{"num_hidden_layers": 14, "intermediate_size": 1216, "vocab_size": 8192, "norm_place": "pre", "norm_eps": 1e-05, "positions": "rope", "qk_norm": false, "attn_scale": 0.125, "parallel_block": false, "init_std_up": 0.0333, "init_std_down": 0.0, "beta1": 0.9, "batch_tokens": 131072, "train_tokens": 567400000, "max_steps": 4329}
MLP neurons of a small language model. Each row is named by its layer, matrix (gate and up: input weights) and neuron, and shows model dimensions 16-143. Each number is 128 + 32 x the weight over its row's rms, rounded and kept within 0 to 255. Numbers have three digits each. A neuron's up and down rows have the sign that makes its largest values positive.
A block is one neuron, or neurons of one layer that tend to fire together. Before each block is what it responds to, as a language model described it from the Wikipedia text at the highest values.

Responds to: Structured-data list tokens
L3.gate640:114138138179172095121108140110183103177125069147110185150155114082095132050150167162137107192139097142155108071131119117089088076102132122106136143111115162151165122079079099154174054061106145123102159161110164147143150115078136148129131102143190140133107125156157146160126134100147118091102075119169162157094105169132095129123109157097112100152161147103053188079152107193113117196098
L3.up640:174122171161136134087092101183146164132066122095156104115122191167076135147129068115101112106083115087129100105138133147034118123102083138067135101121183105126128101092189111055137134131111110159132153139142135095149109095134149135121113071062149085123100058101144142126172180150159111102152091150083173112162160101174116117108139092113067168132097120149155079108089086106122154113114

Responds to: Foreign-name word pieces
L11.gate479:096132167098124097105084112079146116098177116139112094093150184119154076136124105184072190112153094165120133125117138131125169034129087104130090158139068050167073117156082112125064122148182125154096133104117177085150093143090147072129050110111067130122137060111094122112184093156122159095087139142149166162125127147126090103087129121125131156134147185090114166176130092138119139132151
L11.up479:132173135168123169203121169192088112109083104200063160088173143113116171108100150163119118093102142144106155154135168071200168103156115141086110182150150141121117166164091174134108099155150143134119087155132145129045105065104168115172134126174117143118147190121142170132107148113146064155154114116119147159149197169152165125117171109145148167056160144081171116142123086098108101106149
L11.gate1027:082161151083071125111120143159134084063071107135134154163121090133123179159128104129089093148108094124108106154131126180098147116084122112134117160157092142150206143071146149117130089120093162139146163098119093146160121176122106063071117160142123061107144098110116073165119118093183183100133116127182186129116182143199085125181119133087124103093157128109085184126078084078105129146161
L11.up1027:088144152155102111206100117109144092077053136125090173178153116123067086148125122127102041148111138116141105177113123124111127103089153123161157137108021194143156090126111173174148184140179148165161181146159155086088137160168151105134115074122101153150095129101166069139156146123129176083156148122119184105088138104158105122127109133082110079111152176056085125098102097120161090141139
L11.gate1069:133108134105100089205148155124086156124104090178102111143105141091145114114204152148116138126074090179076171121122109175150195165131128141058075105111087156190106093156133167073107144130168148145133086144150226121139074094160107161159140152113133166112150131118112157157104115109147119086161133148137131189142116130164154148117171156117158141067120138129146094152113131170130125130174
L11.up1069:130139158147116139192124128156071127136153153162070143142114109124138103088151136183156110118105129134124126157129154110149202126104129137061100188139092088115131135176096150126132098089176164165145144165122164115123082122106127157173127160152077151126120097122059153138126177166164130079122021109154172174141111104148134192087107149145125143101144163099079108128088157070102061152179
L11.gate1192:153160101186151150187142128079080216071095126132129152143078175132145113141065127115147055166134136123171097123157116100111140101092117157129169133164144143184098095172169122141153178047207132089088122126081187169123135125124116156130047111140127177157154121115112127135129094101160132110122088149143116138087081158153125157145103105120103111103154144089103103148191150144127123091109
L11.up1192:123141140099165084104142079135126120129104095125140124182147116145197078082151130161041099128024088139118151090148154119111119128086132173061106083111168166092104105120167095146144143118079100088081120065129113097121148089142135177112088128146142097180122093170101107124130127104158097062152145104084148155119103191138121130153084140156116109132106116155137118194097167117112147134111

Responds to: Foreign proper-name fragments
L3.gate21:153120162195118135193148101168080149102158070118063080127167200134131096135111162131142108123094142209092212067144082091147163120111104175188100164104096117184103072119115122100132121128173111129116130181112149119126077109149103112163081180174114184129146098121208110183099129148132103121115168152125131188194134147160161169121109163151073154073102104108113107140106165093111085134141
L3.up21:181116092111106105124125153161178154091136106080202148136081124109119124115103146167118148155145093094218129101142123198090123086142105102103104077092064182089146106123131114154107128148134052145139141127120175143108135101176201133164141089076116129141070167121136170149110090094104137195098110150151092088126111119134128066193159133092190127094098114140124118153149147154118165120080

Responds to: Name-internal word pieces
L4.gate7:158178152208127141157167138128150178126124129163189130121094159128148120127160149152126125139109115165100120170160086091086153090082096124106114130111125139141106127103092163076144112160115117093129174138145161192095117124131085102116136148200126128209092112183114097164100121122114112097170114137074153149139067115104114052171157115125133132090095117122118095121096105163076092206170
L4.up7:108117094152085166068190101167072177155166122106139153124172148141083189130163136124153117179109143107159063149154180106061153140136038104138131133099135148163094136182085142109111139181136149146093145168117146190114155100128137110101116151130109160187149129071149122122147126125125074143141092094099084112128099128173113127107197127139143137144136093161137122110133141116148102129173
L4.gate347:133135160107114143142141121147111144095178158143104148124179161129115111099155148118148145135123090187128139098121116101148167136119135143137128098120130127140082137157067139080133109113096110138131122189149136085130119111138070140125080133112128151147114079153144115150083087176150108097096157140109150188133171146110156119188140121075132148116103126110116152156098141102161103117186
L4.up347:195145142092113173170148162136157127159142128099108073074123186138154143075180120135118077153086111128199097182153111144099150132120094124121062146122160113154073103186152128107081135141086156131101057125197115062087059141113073110086150134112043129139082102076126171190162084117127192143156155089071089097141161154125103175087131162091074144127165129127132118138114161130173098107151
L4.gate429:107171187119099131160199102160122150075132123160090073090155077140115095091152160092224140115106156147072158137164146126144196138133028139069074213167077065129124095130144126088065152124167134141097162185119121094142094089188135106082131176143085120124137063145089177120109124189089130147091149181109154135106147200137202144123109127122107182154142139128154099105072109149115080137129
L4.up429:166118115102121147144159064123105111112158160142092191122148143084124091085127192109148090128187147145144192065123145154133084177157170106162132144110104120120127109181151140097134119118128173100133109158116156151130076109126105112153115110194156124127119090122125137136051131159189208075126150169087100212122134106124116154108134114115142066098121084118150079092133159170153114126148
L4.gate639:147122141151104144128118109089152110164126139187054150175144097115159101067152142171137162150143102132166125099162113165180193184159103116171135068165131119142130131164076098119102117099188119069173124108180143133119096104108084121112096081069111184120162120179094139122131087137130130121123091182155174156138150135126108082129165096116117120142129176138161126133155131122114131170175
L4.up639:082128168098165108178154140106163148119110125074057111055154195091083099099129103126164084123105117190087086186135087097146150131117128163123139168084127128128108148165106133161117161124152118173146105175094167106148086097115055078121144125142114110123172086143110099174101068100090090072128150090124179116155145147131166081107185137107101098140076144146079118122137140137082109097143
L4.gate738:093105162156167200178093104134092184175128110155085133128138162147145117068109140150070134163117083136160107136109094135104197123108109161091088022115113177170094179197097127065102088119129172154110110130111144103166110128094143102129128117073147059136141127157100133108103094173138146137077173167119152118139106149151140145155139123146088071110175103150052154181126145137143200111142
L4.up738:127117097074108117135099118160084135136148167134167086091133107124192135064102081135140121164120126143094179132131129136109139199192068087149135117142092141146138136115155101120122144135163143131078152176106149152087107095124132166137162122144113096133128149160115129121147125158139123186135161127108085100115072165167168081122152040141027143123180087085099114172161117132134100103138
L4.gate797:072163119090135146183102129081092101138194151166102079118178108142132103117099107169160111119082108135151150120091156087137106121164136137181100129099134114106184100202074121119173115093109124155086096106084162091129167125155107117095111138109181135133075152164103095128159179165103152094101170134063120125081198129127132137132093100141116077149147100160076157154116145083107080186165
L4.up797:111169113059066133198137152117127164095102134166102119103109142097130128138148084126169094171054123115154081091134136108156126131192151104138141130148080173129099118189150121212120134131124120154045105099069089134148190174119098125157154131171087130121100133129058129164141132146071177157144096139122155101068162123110115095139131148093094104140120146113135099136110181167091069118136
L4.gate879:148119094133089163158146103133111141079072110105060127131122137145083108106071153207149110134150090152119153112098106096207150146139157104162123162176106116200089109107094069136087113055109131131089113099131177110104137136092133128116088131135166102083148155126177076145150099203148143116135110103106086116078114150132137069148154087157067133103176110136152173103129075121078118099146
L4.up879:116140076161121127114199095153076136104096143097057109108141168127136117123130131170094127163128118195147127112095140130150148096191167182141104107141155149175115120176150163123127142156124147054071135143123114111117128111123126142144148120166123093108182147167168122132121093116131190129088171117131093134108077159143165116174112160159144098185112136122157181108140120102148079051163
L4.gate904:095086116079125171122110107067100110142141127122140158131093126139163095098132155164084156092108075053111102137159158179094131144139211121104064093158136134095131198147150129130175134120150122124161137132083114189088125114210167092152182094128131180165164129121079126114114081143145146180140130173128169190099102062111168067121105109134162097116163117134154126133146103107085160079136
L4.up904:071214101078095116137106139168087126159167161092067118147160161144135134145087177100145138162172138085085140154124102163150141167136115119161179146137136152139159107176123129151173118167145179165127085120174183125180067143137185131140130117129189139105140112164146166175148162134156116147104141098132168174162096101081132174129163173161120109140123130116094151158106093096125049178146
L4.gate932:128173117117132107140171110090144153097132121149104089196137172135117103109130101123110195163144126128171182108120143114169168085141114153125075107071090152116113197127075152104101115125123126133145189138158148056131090065148099107120094145119088131187145105125182076127152092172142087105088110113172116200172132134166138156137157124115110145126086136160141110131151093105161098182097
L4.up932:166153142128091095169150148135136122119129153109084172146156114116117219091108133144145153107097129088157117114138132169126191151119174181128157107159103093101172123227155069179085131185139129082114094195157122089121103116158084049091064139127102115107110115117102140134069161145143135138148138149118092147106144090114087117087152153080108085123190119184124158154106144096180152140127
L4.gate950:113128116141123163124127081153154071113128129159134145129106122130189109137127154161162118139049113129100191184100203180116216195162096127141093146163064137116104080098118147150060188167182065102143116168140124125154081113133125169185093170117124153159133120124101088093096114126137130085113141156153086146144092132130157101164151083103107183156115106151188135143135159091163156161085
L4.up950:129116163073160189090172133167127094163156108152082101137129091071156098099089069133196154138081091134162066169101121144178117185126204084160138144142161157100139161152107158089099171171155137087121109063087143165200120095096112090150099168164089134149135086101175105166107132123070146147131165150097149124158058169145094130137138181115092119166114138162094103154175137140119144130079
L4.gate1033:150152148142117121138186127164192110059112127145143132125099088144155169158117146106155130132109127158140177113121081113183100099113113135104127156126096106113140057151119150191151143129098101206098139140162174139086158054101090128127099203161189156155160106105126150138110124137119101192107121107124148181170075181159087048047095192131150120109191089092163158149151099139162087176133
L4.up1033:119111098153167131122159099150156132166121165102104081136117166161126146106091124098107143132084154128111144107138206149137208103124142183154129081155116118198106147174202071095159096159103158133178148198135193161141146121127098131123109100150130136145107078138165105127073127098109166114120114160074093124116117105125144105169130112107130184134123146167141105151143143107113162169110
L4.gate1041:130163084093133130114113148112150128089089207079097139169162133118114130182120185128194201087116122139124146127125099136122136114140129151127079169110130105117130101181173099151121087137143100124155122111174123114152148103165151113120082145085128151172168119142102102132154098159120147165101115110138157125179070087142111189115160107151114160198154105142115148152118115160151072129122
L4.up1041:100099109121099221122193098137104135131113133164135128121065172097175171142106135134064126151132123093126084184146136171168099068150122140061067075124094135153085130128146156074126192123084141153148088107165127104107153153099132075099097147134129143088135102096118097142113097157138178149142160118126120155118141076126129091176094162135076089097157134198102157131119168172137145108061
L4.gate1047:069061136134187153097126118072124138027100106111040162124129124138097132144101126111167161146102085136125123163144110122102128109187135115159084095090088097109070107142114140078157146100142153126125134134169164085074067110138118157137137173086124121107181117168132109113131128195162166119112122116104173202168057115109157151149144201147128132102144126133127124153102147223157123179075
L4.up1047:123123111085128143076147111141104110107118175083089169126140116111126148094160185131136181170125095148136136083091196168132191148142164087110082152174082083132101095182173115036128156128093132096099121141146144134127154097161189109182124144144143156147139150125120093146103177137089083164120140112163100160169126137122096179104109116166135175110123093140099080161163091123163083211121
L4.gate1113:137171205125082171136170133127082131156110162152148094085093110161150089066121155165158127144154104133157174112040062127140136080191095088170079135151129139132087077132141111099220165134169080081102197124138120106089158099072111119102137121139170157083088086147101098108062099112078150085124150130099112139112175126138210134189131142107079087113174145111175106155153085172141108078057
L4.up1113:180171128151128138069139115191127083129163146095121141141119112099142114165195123127100100139126142128128105139071117084107183128124072107100101135151130157144122117184191137143197155129166101110107143130157093082123147134102133125159162079117086176145130099086062121142140071138100135131151107132125117095107152110159169121186167077211119146162070115147187096158143143134169119129047
L4.gate1126:129173110102139117182112142135121125153116113126077190114100099106122188117095139123170089118131132081154147160157125123150096159111126132073135084130106122147066045187128088164106169104119093211052160121130107086077103082102092111103129130139123161138157101119060201096129109124152153152122089109100179111139189102119114077124095187117155153128094134111094143096104196132111141123186
L4.up1126:114111132118125078169095077088115107160118152135135135156143119119182148139105149091075164054135090116182175182074108120206163128117172159118149126160190121124100148117086130134148106105107092163125101127173126114141121139095187084182081113132103159119071121193132165165110107147178155067078113194093145082158154068118088166123157092139167134097201135079120167209130122089099136131196
L4.gate1185:177107068087090159168179135185079079105102172121165112139132125159149150097151161158160150115113100125170120132130142144100150164170080121118131153157124202043165090153136146140121121144154062128074105169121103092107092158135101145101121071114135129144162093086098137113112141138145156116112141120108185092174101103144175149139173123150146169124100124187163147182134166164137139090137
L4.up1185:163084122129120133145144064104103156153061127115174139074187124146147192154144194130123123131092140117066169118111159110077140051130158128104175118179176119104165117124142140172124105186130156137090170091114161133198100094148156120137100143095123130143147152102120147086171103166175102113055173134129118097089112224140145082109146162128113102082131146107181117222071092116134098163122